{"n_layer": 10, "d_model": 256, "n_head": 2, "n_kv_head": 2, "head_dim": 128, "d_mlp": 1024, "vocab_size": 8192, "activation": "tanh_gelu", "norm": "layernorm", "norm_place": "pre", "norm_eps": 1e-05, "positions": "learned", "qk_norm": false, "attn_scale": 0.0884, "bias": "all", "tie_embeddings": true, "parallel_block": true, "init": "normal", "init_std_qkv": 0.0312, "init_std_o": 0.007, "init_std_up": 0.0312, "init_std_down": 0.007, "optimizer": "adamw", "lr": 0.00139, "beta1": 0.9, "beta2": 0.99, "weight_decay": 0.054, "lr_head": 0.00354, "grad_clip": 1.0, "warmup_steps": 326, "schedule": "wsd", "decay_fraction": 0.67, "decay_shape": "linear", "final_lr_fraction": 0.0, "batch_tokens": 16384, "seq_len": 1024, "doc_mask": true, "z_loss": 1e-05, "train_tokens": 177900000, "steps": 10859, "dataset": "wikipedia_en"}
MLP neurons of a small language model. Each row is named by its layer, matrix (down: output weights) and neuron, and shows model dimensions 128-255. Each number is 500 + 40 x the weight over its row's rms, rounded and kept within 0 to 999. Numbers have three digits each.
A block is one neuron, or neurons of one layer that tend to fire together. Before each block is what it responds to, as a language model described it from the Wikipedia text at the highest values.

Description: Ranking/distinction adjectives. Ordinal and distinguishing modifiers right after a determiner or linking verb, mostly first, also best, one, same, important, senior.
L3.down847:474533519495551484482442502526436459536536554552448519491530494489488519524436488500505542531460494552474545512442520406487449552469396535498534497501464535531541467548509558454432540393507467537439538450544404522475523514528457516477502515490493422522535531487566507506490514540487511527498576531484503450511503581470476479502528502478469477522472531454518548526413551530476512462561

Description: Modal verbs and "to". Fires on modal auxiliaries (would, can, should, must, could) and the word to, usually before a verb such as be or make, plus To in words like Together, Top.
L3.down197:527516594506445531436465549463480487465469535458514460508502572508506513442561509503486497500457450439527513503538556508504465520487520511535511514443502552478480502453526511540500501486546566550527455530527553476535483498507516529518453507523481465497483488504486487480503550495475421521544493520518486501505466446435521572561429482533500517509437549533488548496485457497454539552501

Description: Infinitive to and modals. The word to (infinitive or preposition) and modal verbs like would, can, should, usually before a verb, e.g. sought to improve, would be retired.
L4.down26:524554541426512551405451488471498598511524509531503509513528528467517473442545456473428499539472446495525477498494499598452487483469547508538483496538524492489515429462534484548518585488502485535453442537481534470554486469501479533557502477499515413495520562536532535470462533552474477505494449493507431538507491547566481540471452419551448582578482517503520555464516519512484500424568
L4.down508:533534516471497514458433504507480520487499504489450482504466491434550470508486477505467529524464545486544445495540438446500476496498488470486388495542545537477503487506528536476517543477576527556531436482491410500464488512525531558545504468551529441523425561520501549540510501545493505512457490534498451567458458541531516506455582503541478530517501537491557521431507486409463563517503
L4.down823:507517556493472492421507498495529491501441544505508453456512562548508532460509460454516570490522466445541528494597569461475410498457487528498521483487521516530485453460474552521477489482522563528481486589518635497471539492490472488535424484482487443479495517514503530537489486513467463531566511545478443501553510497498599540450473444543525486541514566504509501503473463463476450481557
L4.down882:549557526491523529533457499506533465514464490461527470501527480548466412428431511420529540509498384399470463421478547528516497508527567592475482481442584554563486535510459465503479548498520596534489540473509438490535457487424526552425468466513547524559486534489418492513470496478507427540586543461468531460566514545498556453482489492483522560543519524517465460566446514446435479535468
L4.down917:509530549459445584480472496476485519522404565525441489492483500542515475421545495473485430471447543494495517457567492487453503514473563543533470532514497547527469472489550538519477469543462541521474433502481503532490515498518501585525381442490533493506514483443456500575501462492497517519484468505509508520575490519544583541506550518511533503517506511518490553511461484431465419498506
L4.down925:606499574391483529487525475466432541493496494539477447484455504536496513500550433488556564494527494506477547561541531517500463502493552510500515491491503504549473455464568519477493483521461554505529494493467499427536496514438515468464493475470461483509456491583499447534467563461501475488506483517450430431518555416462517470569506461563478479527528518494532476481504459466483490532519
L4.down943:484566530491504567435436521394481489458398550429539512583587507544500500415514515489472556492432467468546507527480516531458511563464550516560514494579484519536491520490491536490503516489556478571517470521525537529511469483532450431551511483491507509493514524456547585473431452510480421539493473504554468515503491498519557454505479477544498557543496590526529490492515512529480546452500
L4.down954:515524555407461544464454543431539475456506530462523524502495453542512508470458503470408527427503547459498455525438539500516556473473510457578482559515508468506536484511556531466518549441516536551468489487502504492470464472579461544506556491531523437475500480475570586513491465472485430525519489492514476479518429535500505437502484523574493562558502538540567542526516491505468502383524

Description: Ordinals and word prefixes. Ordinal words after "the" (first, third, Second, next), opening pieces of split words (re-, dep-, comp-, under-), and ° in climate tables.
L7.down253:549556521497498461505502497446497562554465443558481505512556439545507510523544473461525496528507481503444529608511478545493529479500486490574499544505446512558498495511527481549525525533564445501514574513541440548439469573542574572418432448472493521449460514489489406434504536493535436475501489412500448505529530526493533474554448547535482455578513482464515447519501513528508486477497
L7.down300:534539484515515550457579501503501508521568486506521517471546534542477512540484480439475537466488553502461517520558496490479539489548509554547467508534413395521501488552485524515520502438430482507496495464536558527498563512556532501394550487505458527428461481533379512549468517517457475483448530505599512512496521490524468490517472452525455540436506400494520503483503461537530493453493
L7.down329:421524443562554501489432484490542471464466530523487462509507421524426495452500494513488385555502444480495519579515467546470580487531502500510505533515512484473487446519473509456548498433521482525450533516498502498591501492484489519490572515369504431480557550439502488503527511519441455500479500589450475496512492496475437502530548516477480453510508518556573513536503574505572460511526
L7.down363:560598526498487538448526490543462464523535530501485525508518538448451534489548433552459486562459557557485499396463490498495497541531540518517458505510448465559479478570450491485503522469529417516493563519584472522505456544423435528435444543536541474446499440585491420485510454453499555481498479514524452401462523472526485562545472561472508509494503514456502509475503460518451473565506
L7.down370:418515500439482561513490513501476531456519479518484500523432524475479490495441491539514484597471515484561510471480547480598527393496429498444474469526502481527479433439522482458493471472459550462542508493460505536523484530490510505494562483460530466470473552518505491569511476530468480478510459501540545541473486462484489532513487445577505484491480553548510470447494491462536572496466
L7.down460:480543514465438514443477572498485494470439509492486533519519492492461558466465508557557501535525456455489473424544469516450554480516505432507493543576443469518446484493398483440537528453505443535514496472529496444507467471466486506504483537447524519507526491550479517521543428514494586475472542561557467428479542517582439522455477481500558473461539510587493498552497505544535522559536
L7.down489:469542513555487479593475474513550495496501522449493441563515461436438513483488515470452480515565504525554478460483563535495460510467510459439507488553508532416528487524471479511443541526556461449545516541474543497490419494479506510489499575514466512516493484507504452447452544583511578540539439513455495486501503490511489503495535525489576558479438438514525556573475508430491375426410
L7.down814:474609469450425531523539514531548528515532494618486536481507499485486483462469559497508485520438482508514514416519425572472481455528502461504410525580462411540530509480451534515509559449454562543511464502532469416506498499547576511501479529513528522456419454532441511500571494481515509427519556532514479534495506456490485509514426474509573480500546538532471527503545520570485492517470

Description: Pre-verb "to" and modals. Fires on infinitival "to" and modal auxiliaries (can, would, could, may, will) that come just before a bare verb, as in "was able to", "could also".
L7.down179:579491517498501545476556511566493465483556545518542554499472522538475476462553498501444484505561482474466539521596522494593489490473467489574531525516449527508498531485505521516496534487479603460557501510540449492528439533472516494455526422467474557505469483557456450559546561474547475448542529506510495494499505487506526522531505533586527507532481498475510503524408509529507466506450
L7.down180:511615495497495577526472515415545488510591451558430449504520466491463497435565434547502515521497522545470501511508476530540500548515481443518468574495424551526509450513485500524508486455609522505501550454466512508515526489537552454492477503528519495551476487570592537456505465451445438432544474495556463458508540471503500519466487498558496532501519523546459481479430531499508533487360
L7.down327:555587529444485514493499490494507547530498566494450468454519513549527541483542501537424570466517462528556471479529533493567515509488487521482491502532449475489481477531545463467520500417467530506551527508470484576487506467503486450480445550413523523477490531511430405520526498503440479458572476521511519535504515440547482505537448438494536554505442588454472538514423532518462525480380
L7.down533:544527456537520578505552499465512504503425524538545484506491509478505507499540476464520542465494421480469539510571463509482483575460549505528470538492479457548473475512515434525586551533520479538570487526450473505540572490427490435460428430450542573474535478475537598493546535511512536476456449464403504526517574505493488535545537488438509469500486519480544539505468481532510524483586
L7.down563:518512602502525479519472511533530525505471487530495538501497517587476478486502451432460498476471472454546425495506489483465493471478466488476555555507521517570488503458530522507468465462489580502503475493435517569473503445554479481543494473496484467516431512470459445536485488464432446530539506524474416533491493492458487437513547513519511594473449526513545449497499501444501474472361
L7.down856:538528608472474591465489499431408488492516506560495559528517500523456494496553509514451533472504456453515493520529536498548511526465547503509522538420519516492553499517490479521538476522505517517541495531505485504522528421440460476487470521516457490522432512579483474521467565433536457485467492594455527475475524445516503497519527537506455451451491481550520513455525484522467530515498
L7.down883:581522509503561529442496434489437486550494471591536488460502496435473434484458502538461443503491518482407559512537475552529371481459518476528444484537429480515482479466471533526527497469451597485520549533494448449484488553481513531501532430542552563451465554597504459464477537500564504519470478483492508522454550478456519548504494468587544473504564581451534503383432503506465514484514
L7.down886:463525508500467478487563514523565531555494414511485517547470564423490494479522572455471446509519558508506469539435531505485511517455441453543496473498453457534497471478497456419502538502500438532497474513581480493522556462528509459468560455528560468467465580480478474443509534509456587517499527461473526475501544521530527451510460502459532521527545564549468493482506494549570523468471

Description: Spelled-out number words. Number words written out in running text, mostly cardinals before a counted noun or "of", such as four years, one of, three children; also ordinals like sixth and third.
L4.down53:530592604493494429531488463455487466524482471529480534477519545571545565511532521530484558500569534520548575509475457544488480480483488519421564528496453463486544516502497506524528450503480512442513490554565503426455487477477604475499503464512514524465601439460477547483519490436541526527534498518524525494462483593500502532494556468511530417476498501402533446474457418533477462490486
L4.down54:564560526542519390485508445541539493537474518477549535502422490483443573472434490538514536477490555517441534489571538568455445525562512490458529510507553475553468481391594538529514498428469529529421416517482479497433481509464543532528559517512534501552440519494537553516531499456499501510513519474550494482532524543559457443536541463468510500552535472514490460511488514483521491428504
L4.down245:491501566530502484489523483537469414562472470495535526482512466562466533519484558540492496470591574552464527558431555516539580473466522522524521456531379459506454485504513547510427419458415488463464477540453542485489540494518505476563520486581458518480523518506529455539536511445418451506551470506527459463556488576481472562490492463524441536434520553499425441473427490536477463527491
L4.down492:526520469485525475508459467444510479504505487563468506517455537477523527542464539480492522481483457530484518460493553527509453599464565495470454494567543495470482503440531536512498448560521500493531447510415477514561544492448455500409498571529460511503518469461481497514479506515549490482467507511518466414516500498438529523531555456540440483479537534458477519543399573568413495419573
L4.down544:520484487546526478500532479510439481539567515542535447474520588556505472540489476518499450473477511495512504485513526480525454466542449499543546483392538412437522491514503487545482468510513501505521543534462441427452502527440487541449488522474482509563506518498437430480431480520524515519456502467515468417490442537500481423521482566460514492454538488469522519541485513504435420474534
L4.down821:539552518491486470498454495485443476478556518528559533461505523603499482512446477445455524489560527513489553512571501474522458507483411459421505490526478509622487475611512501514477443427489497466475503481496530461459548479470499488570480518453505505420555518490417544530567511508511500468494528542502531409427537579502414532477549507544440485453544497561507532492396449547513527473547
L4.down869:502488519483490494492439415454488483525580505519461507484485472501515505448489514486452532499514478470567534495523583547520487503549540472420513479457537478505499495523592518453531424444511479489501508534551476419553539502495602501555557466478506492400513500453422490473586544497435461471483478514513467489471521524557459473530569564572499535516470514397513501448510456521491530466507
L4.down987:532549496565478502501440478463457489595477434488414564431496447468532497412494490485545465492471512496569535533522479503497497458493448518385494497501537451479538551500507560490452467441493466433505540470485572482474498497476580522525448503460449524451470508481501518546565491482536558483420512473460594501529552540480481602481530559560581475555483534466543516501521509536463479492507